Weights of a small GPT-style language model, trained from scratch on English Wikipedia.
Size: MLP 2048 SwiGLU, vocabulary 32000.
MLP neurons of a small language model. Each row is named by its layer, matrix (down: output weights) and neuron, and shows model dimensions 96-223. Each number is 200 + 40 x the weight over its row's rms, rounded and kept within 0 to 999. A neuron's up and down rows have the sign that makes its largest values positive.
After each neuron's rows, "fires before" lists the tokens most often just after its 100 highest values on Wikipedia text that the model never trained on.

L8.down1497,204,225,247,241,217,207,193,183,174,239,204,186,175,191,242,152,181,167,204,193,222,171,290,188,264,195,213,211,243,232,246,216,273,225,201,174,262,70,246,139,202,196,192,206,211,144,173,226,211,202,179,216,151,279,241,237,223,292,187,146,160,130,197,217,203,152,267,148,207,156,226,208,179,118,114,300,134,204,233,181,271,268,200,250,234,200,262,173,180,163,156,226,220,225,154,224,205,194,232,263,215,216,91,194,172,180,278,169,164,148,249,196,240,140,113,149,175,223,167,148,129,177,204,174,243,221,159,201
fires before: "\n", "/"

L6.down278,240,266,179,170,177,218,189,236,194,168,210,184,231,146,210,188,191,185,196,215,305,199,196,234,205,208,199,179,254,256,248,171,191,176,245,163,259,230,208,175,209,153,152,202,161,121,191,224,165,218,134,152,177,209,215,201,277,205,191,264,202,184,151,158,198,196,234,145,217,217,236,176,220,272,206,113,190,184,173,194,234,212,210,151,179,262,214,240,302,204,202,216,230,118,235,163,165,271,279,182,196,237,210,221,193,207,195,193,193,202,309,269,210,219,239,223,188,218,185,218,270,226,260,216,240,225,226,192
fires before: "\n", " 0", " 3", " —", " 4"

L8.down1525,166,177,167,186,223,232,191,200,175,197,118,273,209,301,228,175,188,264,223,229,189,213,190,171,166,174,118,194,118,196,149,202,273,163,185,178,142,223,117,187,171,180,193,190,128,199,211,226,263,194,188,184,161,307,180,202,140,287,166,238,279,186,142,182,221,269,244,156,217,171,266,250,155,197,159,286,229,197,192,196,147,184,210,223,203,243,220,149,221,166,192,199,258,163,276,205,243,187,198,183,160,112,225,163,185,195,193,225,155,205,270,281,298,206,158,190,183,253,251,177,207,228,187,130,198,285,211,190
fires before: "\n", "-", " |", " ", "]"

L8.down1052,173,135,137,188,234,168,218,214,176,279,230,238,164,170,138,207,186,158,254,220,216,175,153,191,150,268,196,239,152,160,187,226,187,210,218,240,179,179,228,242,224,175,232,220,151,143,201,287,170,252,268,243,189,196,201,205,95,195,186,158,223,223,170,178,169,228,173,131,205,193,211,182,236,219,236,202,205,269,246,248,189,205,214,216,191,267,174,248,229,259,238,258,97,205,170,180,218,176,210,130,148,226,219,217,208,217,279,242,250,284,172,174,179,145,220,172,213,129,177,207,253,200,206,183,202,155,182,241
fires before: " ", "The", " |"

L8.down0,207,222,296,183,174,200,186,208,206,115,217,209,174,117,178,201,229,162,97,198,187,202,242,228,192,195,204,246,222,329,154,171,211,188,230,258,191,204,193,229,164,241,224,157,187,200,263,258,152,158,285,0,202,243,230,237,263,184,178,188,196,234,178,262,272,173,162,170,191,205,231,172,154,183,181,378,185,204,214,194,182,172,276,150,219,179,235,183,271,215,223,225,216,193,217,189,180,206,203,224,209,206,234,225,217,192,197,205,100,183,202,169,167,163,215,164,174,225,150,173,181,223,250,163,234,215,209,190
fires before: "\n"

L8.down1814,235,224,218,188,222,227,171,206,160,187,215,203,133,172,214,159,215,216,140,246,131,167,241,161,180,237,183,203,168,248,186,193,200,223,174,207,224,228,248,254,222,151,253,232,194,187,154,188,216,183,271,238,211,175,221,230,272,166,139,229,187,242,161,270,129,205,193,161,269,195,223,265,201,223,175,182,218,223,223,133,238,227,244,264,157,265,126,165,228,189,168,253,220,206,220,226,125,201,161,190,214,147,204,239,181,135,181,244,197,212,193,260,208,182,137,203,190,212,192,181,141,169,135,197,168,190,230,153
fires before: "\n"

L6.down759,152,250,30,190,212,169,225,183,137,157,186,138,195,240,165,164,127,211,266,175,137,163,161,153,188,207,187,183,162,235,256,198,181,209,180,198,196,181,183,250,206,237,236,244,205,162,151,176,148,183,200,41,168,212,197,160,185,162,214,269,163,152,183,130,260,185,152,208,164,181,288,136,148,148,215,193,156,167,201,212,220,193,247,148,148,194,219,150,206,200,192,213,212,220,174,224,166,173,261,140,166,205,287,238,252,187,148,133,135,171,186,244,179,151,130,221,239,186,252,204,180,162,211,167,192,173,185,200
fires before: "\n"

L6.down1218,159,241,171,246,169,223,217,236,195,231,231,191,208,240,245,169,148,177,198,212,197,211,277,150,286,244,198,173,214,116,213,218,228,220,239,233,187,218,222,294,237,208,215,193,203,282,235,225,248,176,229,147,233,239,231,181,256,219,171,222,183,160,224,209,160,174,177,263,148,188,260,151,246,175,188,105,224,175,169,152,141,180,177,225,198,255,194,177,155,112,223,224,230,213,236,266,114,174,181,190,271,205,214,240,192,200,226,259,176,188,180,186,162,193,199,337,151,277,152,162,164,226,190,191,236,196,275,163
fires before: ";", " |", " —", " with"

L6.down419,225,220,174,174,165,296,269,224,201,206,93,205,199,159,174,192,216,168,162,208,230,202,221,197,266,164,213,209,237,120,162,168,232,179,183,224,281,209,164,136,219,230,215,175,183,211,206,266,233,231,220,202,214,187,136,151,195,213,180,161,179,237,177,205,246,168,163,122,205,145,174,222,180,233,213,309,200,192,168,193,151,238,208,170,218,269,232,202,255,241,175,235,245,186,248,161,152,201,228,244,242,230,265,221,158,296,197,202,136,225,183,196,156,171,181,125,248,189,110,190,150,221,212,212,339,218,233,166
fires before: "\n"

L6.down1025,224,240,112,193,175,174,157,208,202,216,209,250,220,207,175,231,223,306,179,109,249,185,195,165,241,195,165,191,187,218,248,172,247,192,219,171,168,239,227,137,187,187,176,256,184,286,198,218,171,233,202,288,217,211,168,252,231,246,197,210,217,135,203,270,249,266,119,194,175,233,247,242,173,163,238,195,242,198,273,177,246,205,285,245,202,147,194,181,173,215,274,245,208,152,176,168,188,217,144,197,175,139,244,195,161,284,108,171,233,194,218,212,265,221,197,142,235,214,172,184,185,213,166,142,209,242,175,158
fires before: "\n"

L6.down1121,236,179,207,180,241,257,184,198,213,174,207,203,268,224,216,303,256,194,259,217,213,276,206,183,189,135,208,197,203,195,194,190,228,189,155,234,195,263,171,229,218,304,236,225,270,221,154,180,226,197,246,173,109,189,237,238,186,168,197,242,192,200,175,259,207,146,258,109,180,225,172,164,191,238,127,203,225,178,177,137,220,179,149,173,237,202,180,263,208,198,208,191,213,230,205,167,226,257,178,154,212,181,166,199,175,232,267,207,242,268,191,176,216,164,202,262,153,249,252,168,209,154,153,232,172,248,122,251
fires before: "\n", "A", "-"

L6.down634,228,197,212,208,141,239,222,141,178,149,218,264,229,182,133,238,291,172,277,286,172,209,257,225,193,178,128,187,159,195,199,212,178,244,214,203,219,220,243,233,183,198,174,226,247,256,166,154,179,185,270,228,217,173,277,257,173,263,220,171,177,177,147,219,157,228,249,132,167,281,209,203,157,190,165,199,168,179,205,165,194,209,231,222,238,124,182,194,203,215,162,262,238,178,192,179,211,221,196,199,223,178,186,169,219,199,150,175,254,212,169,199,170,225,176,190,234,185,272,207,276,178,137,106,235,219,166,155
fires before: "\n", " /"

L6.down808,229,219,226,240,224,152,241,171,269,185,134,228,244,143,198,249,211,186,180,132,208,198,254,157,196,205,215,113,226,274,206,172,182,260,213,182,200,137,140,207,171,211,172,161,195,137,268,245,113,178,186,242,226,201,183,200,202,176,170,289,122,135,197,190,185,209,124,156,134,223,148,168,227,232,233,186,199,199,216,163,158,224,250,196,201,193,158,253,184,201,166,238,180,241,211,185,252,256,141,201,120,228,193,302,192,215,110,202,207,169,181,224,236,213,218,221,200,188,268,159,245,233,267,219,223,211,200,213
fires before: "\n", " He", " It", "=="

L6.down625,161,244,223,208,125,227,176,192,236,219,207,180,265,241,192,211,265,219,185,179,132,217,206,187,153,182,182,275,232,238,196,160,78,196,193,229,253,175,235,185,229,265,126,206,156,166,293,207,232,188,240,156,218,246,214,183,135,259,179,243,171,185,148,242,81,245,192,144,216,212,210,165,148,193,178,292,144,177,233,176,166,203,219,208,145,213,201,192,143,222,236,224,94,181,219,118,195,204,227,208,163,230,207,244,177,123,148,176,192,141,227,168,116,185,222,204,147,152,206,179,267,210,165,235,119,228,201,304
fires before: "\n"

L8.down513,189,287,222,175,136,196,191,169,178,177,208,136,171,207,160,245,169,293,199,235,191,202,310,116,290,176,218,221,227,165,164,224,207,212,230,182,149,236,188,178,193,211,186,196,189,244,245,104,280,170,306,139,177,190,189,249,243,124,151,156,181,166,154,187,127,228,139,173,124,175,208,233,288,200,174,143,232,273,203,188,152,220,204,265,179,219,353,240,248,192,172,209,144,175,222,179,234,252,149,149,122,197,156,171,184,208,214,192,271,281,189,156,195,158,161,198,259,172,237,245,185,253,171,219,206,201,174,206
fires before: " |", ";", " Swing"

L6.down1521,274,80,164,196,184,211,236,204,143,245,156,201,226,187,196,212,228,184,130,142,164,205,186,192,206,180,196,159,204,209,218,260,189,211,243,143,187,163,244,160,155,184,200,228,212,191,271,201,180,167,207,249,177,209,194,149,260,169,204,151,240,143,199,237,163,162,117,182,242,164,232,170,177,216,195,186,255,208,211,177,280,202,229,233,232,182,236,228,244,217,211,240,202,117,218,130,184,203,192,184,180,167,233,208,218,250,129,121,161,198,232,120,182,224,155,206,192,156,254,169,243,244,264,208,207,126,196,209
fires before: "\n", "-", " |", "|"

L6.down1349,191,205,289,184,165,181,224,176,188,159,125,236,215,246,165,105,135,223,206,205,115,84,215,235,270,191,208,131,179,174,132,192,219,265,162,180,190,219,201,186,251,201,204,176,269,157,194,161,269,272,209,186,228,272,119,207,205,155,204,226,202,242,144,154,192,215,217,180,193,106,269,182,194,200,168,118,200,120,209,239,212,214,282,225,210,223,200,260,189,225,141,243,114,190,217,169,264,215,252,170,211,145,118,218,257,143,225,213,210,234,296,181,252,199,201,193,180,193,197,180,191,175,266,164,191,237,166,283
fires before: "\n", ":"

L6.down1494,151,261,225,230,225,281,186,197,141,95,141,149,186,199,224,187,155,213,129,177,166,189,188,188,197,235,215,195,204,279,159,240,181,251,132,199,209,165,222,219,195,158,220,196,140,169,247,187,183,194,212,103,178,201,176,245,249,243,157,241,281,192,165,288,175,215,177,162,159,183,236,280,192,200,192,255,198,194,170,143,172,242,287,171,250,200,165,228,156,207,183,257,221,176,154,216,225,177,246,203,156,205,203,182,237,163,177,101,195,132,262,213,230,131,127,142,171,229,177,203,223,219,163,239,208,229,275,169
fires before: "\n"

L8.down1562,72,156,305,231,234,126,199,160,186,225,169,296,219,197,108,147,186,189,227,223,203,173,166,181,175,181,168,213,207,212,295,246,233,209,255,170,212,167,252,191,228,159,204,256,230,247,140,157,255,196,194,65,190,320,132,232,182,200,200,186,205,212,189,171,150,228,183,83,143,191,181,264,210,192,205,206,188,225,203,166,238,153,216,199,136,225,205,217,280,221,142,318,157,218,163,183,263,205,237,177,232,233,222,175,131,175,207,209,170,145,316,205,165,229,154,118,143,221,177,136,162,219,206,155,210,232,169,225
fires before: "\n"

L6.down810,211,233,0,172,203,243,213,153,231,213,147,202,203,160,168,190,243,162,202,182,180,181,185,180,150,196,200,137,119,232,129,201,235,159,222,234,262,258,153,201,203,212,260,193,189,195,204,238,202,153,231,0,176,148,247,249,205,161,238,210,240,121,189,254,221,153,167,212,260,187,215,145,190,173,197,266,238,253,207,205,188,254,220,197,180,201,243,243,205,216,203,235,138,167,141,281,245,243,175,267,229,221,217,269,238,129,186,161,192,162,184,171,244,196,135,191,184,229,196,217,224,191,257,219,185,163,262,178
fires before: "\n"

L6.down589,221,186,317,200,75,210,228,205,236,86,218,210,194,188,130,190,189,215,171,168,175,199,236,220,246,176,217,174,196,198,212,172,148,169,235,209,169,253,234,197,216,219,163,240,236,161,211,206,156,132,240,143,219,277,195,218,220,185,248,184,207,259,138,248,235,253,204,192,223,209,214,179,179,178,213,229,115,205,260,147,237,181,204,261,218,201,251,206,203,197,141,253,205,145,160,242,197,191,260,261,198,238,166,180,217,188,175,210,141,138,167,234,171,148,149,208,141,225,260,190,217,263,210,189,171,194,213,256
fires before: "\n"

L8.down708,169,201,205,129,243,245,254,176,210,231,187,165,198,149,197,187,231,150,184,164,210,172,173,177,160,224,191,206,179,139,208,190,220,181,245,275,218,140,156,155,189,271,177,89,201,174,129,206,196,232,180,150,195,131,179,182,249,237,212,158,191,166,184,114,143,239,223,174,209,142,174,170,259,221,188,184,200,161,137,217,178,113,177,175,233,246,158,213,217,231,182,187,123,237,154,233,215,270,153,184,171,240,224,245,204,178,190,165,199,178,189,237,250,207,172,195,201,241,226,203,198,237,194,297,103,133,255,254
fires before: "s"

L6.down16,213,165,18,166,227,279,140,236,171,202,174,161,142,195,137,225,161,180,172,221,116,151,202,192,165,227,206,179,179,246,209,134,127,193,173,204,193,225,168,212,227,172,238,297,183,118,197,216,160,209,206,0,152,276,233,236,197,183,209,186,184,196,197,201,150,182,155,205,187,226,179,150,164,200,141,210,175,258,215,223,128,236,209,189,191,181,277,129,279,196,258,218,146,199,171,264,178,270,198,196,238,196,230,227,110,221,167,254,141,195,181,182,231,190,220,208,231,214,224,194,153,290,218,188,201,121,228,190
fires before: "\n"

L6.down1186,163,259,173,196,202,163,223,206,187,213,221,180,282,182,239,203,122,126,272,203,195,153,170,229,176,195,259,154,189,256,224,223,175,135,201,184,208,211,162,162,197,251,202,166,166,230,118,142,211,249,187,47,178,194,194,188,199,167,303,255,190,190,211,172,170,230,151,196,172,155,160,154,212,126,158,188,159,187,194,221,211,235,146,214,145,144,208,194,204,203,207,237,202,176,136,225,217,98,230,149,165,242,234,165,249,290,195,168,245,252,217,266,172,196,166,181,237,200,181,200,300,217,259,274,217,256,184,210
fires before: "\n", "---|---|---|---|"

L8.down1246,213,199,347,203,182,171,195,191,283,116,154,251,135,193,167,238,243,163,172,229,256,230,217,241,261,288,201,229,255,196,229,214,179,196,163,179,178,238,230,184,178,168,200,98,178,208,237,228,125,149,221,214,182,272,221,155,193,197,160,209,202,256,149,159,171,219,163,232,213,253,174,231,233,267,141,202,163,217,202,221,217,220,247,288,187,215,211,186,233,209,217,184,224,133,181,213,244,226,197,208,214,179,156,228,142,209,199,203,220,276,256,246,246,196,136,193,237,191,218,155,183,186,206,223,261,233,235,207
fires before: " |", " 1", " 0", " 2", " ", " —"

L6.down1619,204,213,70,195,179,224,191,240,227,239,171,236,224,267,261,243,245,179,184,156,259,242,165,256,191,275,183,184,222,197,152,168,164,165,190,170,201,149,278,180,234,220,183,145,159,210,249,183,309,147,152,0,178,178,158,156,223,145,211,205,171,187,240,133,169,200,238,199,98,247,293,148,176,221,147,201,231,226,266,193,265,245,168,170,204,130,211,201,232,301,207,189,265,172,182,213,238,170,261,189,233,209,157,163,222,194,196,204,193,152,189,168,256,140,221,118,166,238,197,176,168,204,224,153,191,179,139,231
fires before: "\n"

L6.down1717,229,223,279,208,219,200,193,180,208,190,209,161,251,167,162,229,245,167,184,204,133,263,242,208,248,168,184,260,239,237,262,163,159,220,183,223,192,198,222,230,174,206,151,214,146,206,242,247,169,175,223,0,199,223,209,227,203,232,211,234,161,206,183,197,248,141,297,179,159,255,178,146,93,187,168,373,221,202,219,215,184,174,227,210,227,198,219,209,253,126,139,191,139,198,228,213,223,225,288,163,156,250,238,210,216,241,203,148,129,185,270,163,128,236,207,198,157,186,185,216,215,227,184,145,213,148,251,235
fires before: "\n"

L8.down1591,161,224,190,183,184,216,212,173,176,250,239,227,163,195,197,225,186,153,215,224,269,211,182,246,197,225,174,184,312,103,175,239,142,243,173,254,155,193,209,219,203,212,240,111,166,203,164,232,158,253,269,152,216,268,189,224,191,237,286,136,218,170,216,248,116,198,189,219,240,168,215,209,216,225,274,200,181,218,183,199,173,257,213,180,220,206,192,206,197,202,262,292,175,215,274,158,302,153,179,187,190,185,140,259,199,174,275,232,183,206,213,204,163,212,140,173,212,176,175,174,212,194,154,229,227,176,230,204
fires before: " |", " ", " as"

L6.down1911,193,248,179,172,214,142,131,226,250,133,155,250,168,225,255,183,211,242,171,180,171,167,174,220,177,184,229,233,217,262,169,217,195,186,230,112,169,188,190,286,198,234,164,224,186,150,105,209,255,149,200,45,212,202,201,146,231,196,215,196,138,183,234,221,126,175,171,186,206,205,168,207,149,182,217,257,209,216,135,150,229,234,168,72,198,205,147,153,187,220,226,161,191,210,116,123,131,121,204,160,144,196,222,212,261,171,204,168,122,208,227,223,197,190,201,224,183,150,228,158,241,271,197,251,102,195,187,217
fires before: "\n"

L8.down241,216,206,201,155,198,222,306,192,161,236,194,208,154,188,169,213,210,244,176,163,143,167,126,159,244,262,255,259,181,218,197,169,255,271,230,246,231,271,136,180,225,253,123,144,225,196,180,234,159,193,242,129,274,142,153,128,162,184,179,190,151,181,171,253,214,241,235,211,217,197,147,192,183,245,202,94,186,181,205,237,158,154,233,227,152,273,193,181,218,210,197,177,152,95,198,255,214,218,225,218,264,174,257,215,158,162,218,252,175,131,278,155,165,187,227,290,219,171,178,129,145,212,241,172,179,205,217,217
fires before: "s", "-"

L6.down1899,148,222,160,157,200,171,223,203,180,198,256,158,203,180,145,183,227,169,194,211,183,248,136,159,153,179,163,187,190,201,179,226,242,159,215,209,154,152,226,232,278,243,210,252,186,186,221,246,215,224,210,192,236,203,261,180,169,123,157,153,263,141,183,180,172,270,188,230,188,187,155,201,223,181,184,228,271,193,214,175,147,259,122,235,155,198,202,188,198,212,168,199,244,172,127,222,197,222,164,207,183,230,204,188,186,240,294,307,159,169,189,116,194,173,92,256,198,207,282,215,250,226,173,219,183,144,216,215
fires before: "\n", " BBC", " affirmed", " "

L8.down310,150,212,91,202,157,235,174,159,257,184,213,242,175,168,209,253,119,201,165,204,185,261,129,181,187,233,156,152,232,186,211,218,231,271,265,186,225,226,210,235,203,171,233,205,218,225,146,264,198,127,229,134,152,189,194,196,176,212,217,244,174,249,176,138,165,179,196,169,134,227,170,271,199,182,251,251,207,289,181,216,222,218,218,184,123,188,175,186,213,196,202,207,166,211,178,214,106,119,170,169,161,272,171,195,167,214,194,266,221,184,231,200,187,257,206,182,148,249,197,178,180,248,260,97,198,290,264,255
fires before: "\n", " a", " the"

L6.down440,184,262,165,259,192,167,219,186,177,205,174,217,221,262,173,183,196,143,198,213,260,198,185,216,167,203,115,217,178,207,134,189,166,269,168,225,180,142,199,263,195,222,181,190,204,264,213,146,289,193,129,45,232,244,276,124,262,215,209,184,207,248,216,251,159,213,298,152,146,217,222,151,165,169,225,237,229,235,237,251,208,259,175,204,231,270,159,228,219,243,255,215,173,165,255,205,213,230,201,192,195,216,195,249,125,205,165,241,169,161,226,182,209,115,200,215,177,221,238,169,146,222,197,143,196,290,158,226
fires before: "\n"

L6.down355,185,220,197,175,150,245,152,218,154,304,124,243,250,137,169,140,228,206,183,168,184,238,243,238,165,189,212,183,178,166,224,264,211,204,185,163,161,239,245,199,136,150,250,169,205,186,156,194,204,149,247,267,181,251,169,214,192,237,161,186,242,215,195,231,256,83,239,151,133,209,213,188,209,186,208,298,135,217,191,207,253,293,164,183,233,197,285,249,198,250,224,181,215,216,196,194,204,253,141,221,243,163,228,213,220,191,245,154,126,194,229,207,204,247,190,246,221,198,200,170,184,128,228,225,185,206,242,235
fires before: "\n"

L6.down1716,149,275,55,231,245,129,153,204,168,176,131,204,221,304,224,233,206,168,233,255,251,171,201,189,139,205,174,193,178,247,162,123,224,225,159,159,287,253,148,213,208,201,226,214,105,227,143,241,211,175,229,131,190,185,275,173,145,174,210,154,274,166,289,237,154,208,238,129,175,243,209,186,259,197,182,309,247,226,211,223,212,180,234,252,160,210,203,272,251,261,218,208,233,177,185,261,234,149,215,210,105,284,255,191,150,221,225,216,169,204,245,177,223,112,188,239,182,207,175,221,209,172,199,205,183,254,214,162
fires before: "\n"

L6.down728,200,171,250,225,248,179,202,251,245,174,222,207,224,164,199,184,265,149,121,189,183,253,198,180,245,212,211,161,196,250,149,120,198,258,260,227,283,193,237,194,192,197,240,221,281,133,200,213,173,196,182,194,214,233,131,261,183,131,160,329,200,210,147,250,244,176,156,194,299,175,157,279,208,191,196,254,200,200,218,202,160,138,271,235,138,219,235,160,150,138,194,180,211,166,159,214,286,201,145,237,104,178,250,199,160,166,210,213,262,217,198,212,204,193,181,233,198,198,252,144,259,226,230,166,139,207,208,191
fires before: "-", "\n", " Website"

L6.down433,161,222,199,159,215,235,230,195,234,186,210,242,212,172,190,247,210,130,135,188,157,228,187,180,192,206,131,140,162,212,155,228,178,216,213,266,172,169,246,224,190,213,171,173,152,132,167,241,194,194,228,196,129,151,209,261,101,296,227,138,232,171,187,211,208,182,170,202,142,171,260,185,166,229,192,343,179,172,162,148,193,240,181,210,169,208,218,212,207,236,127,72,201,234,192,249,202,251,226,179,245,188,128,244,207,117,194,172,123,184,196,190,178,120,186,236,169,167,126,261,170,245,131,214,243,186,234,232
fires before: "\n"

L6.down1115,138,206,189,265,194,180,268,237,160,219,185,169,259,154,201,161,193,209,169,188,209,168,213,197,173,158,142,274,220,196,203,210,164,193,250,105,153,146,107,264,131,223,213,150,269,208,306,198,152,155,266,229,225,242,281,187,244,214,235,206,223,212,236,231,266,283,208,261,218,242,197,274,177,253,157,217,199,167,196,158,257,262,234,201,199,156,212,206,152,187,235,238,259,179,278,163,229,221,228,158,152,208,197,187,199,219,94,159,223,202,253,288,252,236,209,171,186,137,165,197,149,266,199,203,193,193,202,207
fires before: "\n", "gy", " a"

L8.down254,154,154,165,134,194,215,240,197,179,260,128,235,170,150,285,208,268,225,216,203,187,188,170,132,251,213,197,171,177,203,232,101,126,240,184,171,212,170,191,257,290,174,188,177,219,117,176,236,179,189,139,140,200,186,262,222,191,220,207,219,163,170,160,203,179,197,202,209,131,191,159,225,186,236,182,283,212,236,202,183,208,213,195,171,213,127,220,100,240,209,208,159,226,223,247,209,132,195,168,112,178,229,178,229,225,97,157,161,191,174,262,286,187,203,222,242,183,134,235,184,236,255,233,204,217,193,201,198
fires before: "\n", " He", " In"

L8.down1000,192,132,276,163,201,193,188,150,182,254,221,235,215,247,186,185,136,148,198,186,181,130,217,262,192,290,199,190,233,92,191,186,172,210,164,171,90,135,183,213,194,154,176,226,179,204,205,200,175,195,258,121,199,259,199,206,185,193,220,193,238,127,224,240,126,249,221,251,290,149,235,203,181,202,162,164,153,188,198,225,245,173,190,225,223,178,201,137,166,227,238,182,213,211,205,204,287,129,262,217,211,217,170,133,198,141,250,241,288,166,221,214,164,192,162,253,207,133,262,185,157,193,231,179,215,231,223,210
fires before: " |", " ", " −", "\n"

L8.down1403,200,197,186,238,271,137,229,165,158,193,165,204,118,194,193,169,190,174,249,209,155,206,226,164,236,174,236,225,120,249,171,181,196,234,262,151,176,144,290,225,258,165,145,226,161,123,163,206,244,188,207,187,190,206,225,219,209,222,191,213,211,76,207,197,175,204,205,206,175,179,211,261,205,187,198,368,169,144,225,202,178,253,131,135,163,127,190,125,157,179,201,175,214,228,178,170,258,151,122,182,200,196,117,173,214,250,299,176,197,230,173,154,149,153,230,162,204,275,206,205,114,235,132,258,242,259,242,150
fires before: "\n", " ", " 1", " 0"

L6.down1570,174,187,201,189,242,203,224,202,270,265,178,219,219,184,216,243,192,205,225,198,164,224,182,170,182,186,145,192,251,172,225,227,213,250,227,198,197,147,255,154,140,241,183,252,253,186,215,210,194,193,116,207,265,271,257,159,192,228,200,225,165,160,153,213,172,143,185,181,178,150,223,216,223,189,220,168,173,246,195,180,228,199,208,204,207,211,251,261,220,126,233,187,163,259,206,184,146,180,185,239,230,246,173,193,195,181,231,177,106,284,238,193,187,186,241,190,221,155,206,184,244,164,261,202,183,191,149,251
fires before: "\n", " the"

L6.down514,163,204,136,165,194,256,174,215,192,213,231,225,179,185,211,191,198,189,220,162,233,220,210,235,177,246,243,151,241,150,198,112,137,236,156,227,218,206,303,162,134,221,186,194,159,186,197,216,193,186,158,175,183,143,332,204,255,102,226,255,229,246,103,186,168,165,182,183,202,200,200,166,224,232,204,178,157,241,189,229,270,221,174,145,222,268,174,163,176,223,258,170,220,164,259,244,197,233,217,211,164,249,190,177,161,119,227,203,209,216,143,263,182,164,191,193,183,201,256,180,211,187,193,258,158,228,227,274
fires before: "\n", "A", "s"

L6.down1601,146,183,120,226,232,170,191,168,116,188,245,216,176,175,179,227,220,201,164,238,231,159,231,180,201,137,213,241,204,184,99,202,161,195,211,325,106,151,208,258,213,202,242,274,73,165,210,215,187,243,117,233,264,251,198,219,140,282,157,117,230,166,142,186,199,209,169,199,163,168,251,193,264,194,175,216,164,251,180,231,196,153,186,191,134,218,204,133,129,177,149,242,157,239,212,167,202,236,207,176,177,267,139,223,170,275,178,190,203,162,210,252,275,210,216,195,232,182,235,196,220,144,243,189,186,175,236,228
fires before: " |", "\n", " 7", " 8", " 4", " 5"

L6.down854,172,269,158,206,218,237,198,134,189,237,203,190,152,156,228,144,116,164,156,190,140,175,169,192,257,215,182,194,175,220,213,156,210,222,214,166,253,263,196,242,245,131,244,214,208,199,153,130,194,202,199,38,229,198,225,130,209,185,190,249,156,162,219,122,179,164,209,223,234,164,239,118,153,151,228,195,219,221,223,207,192,122,139,166,151,181,165,214,148,185,247,196,200,244,272,180,130,199,208,219,251,195,178,173,197,177,154,130,150,201,209,188,241,147,248,254,176,188,197,170,196,214,178,232,245,169,233,113
fires before: "\n"

L8.down390,123,243,170,178,174,159,221,183,227,188,202,146,122,169,181,200,193,207,138,238,201,149,243,238,205,200,251,200,173,183,178,194,147,234,165,259,109,181,174,231,263,206,214,211,140,155,109,260,222,232,173,153,161,228,110,180,222,170,191,233,263,246,171,230,195,209,201,326,222,219,166,297,171,213,215,159,184,206,222,195,221,270,230,247,199,137,236,127,236,226,269,230,211,180,236,186,206,113,137,208,241,172,283,238,247,173,228,153,202,257,201,153,196,243,84,208,219,224,215,169,191,149,239,243,218,93,203,247
fires before: " |", " the", "/"

L6.down1689,117,239,131,162,242,144,219,226,135,157,205,209,186,165,164,156,161,174,114,133,155,210,189,244,185,217,255,208,199,144,224,183,268,133,195,183,240,211,253,206,185,150,276,216,221,238,168,268,185,188,258,165,159,231,165,247,233,196,140,291,167,219,209,212,221,250,162,132,180,174,201,214,157,189,128,137,217,208,169,194,223,252,136,234,207,228,210,154,277,183,171,215,216,224,205,230,180,234,162,189,154,254,137,198,144,241,171,235,172,163,193,187,158,205,239,67,177,233,237,195,170,231,186,161,205,176,220,202
fires before: "|", "\n", "-", "="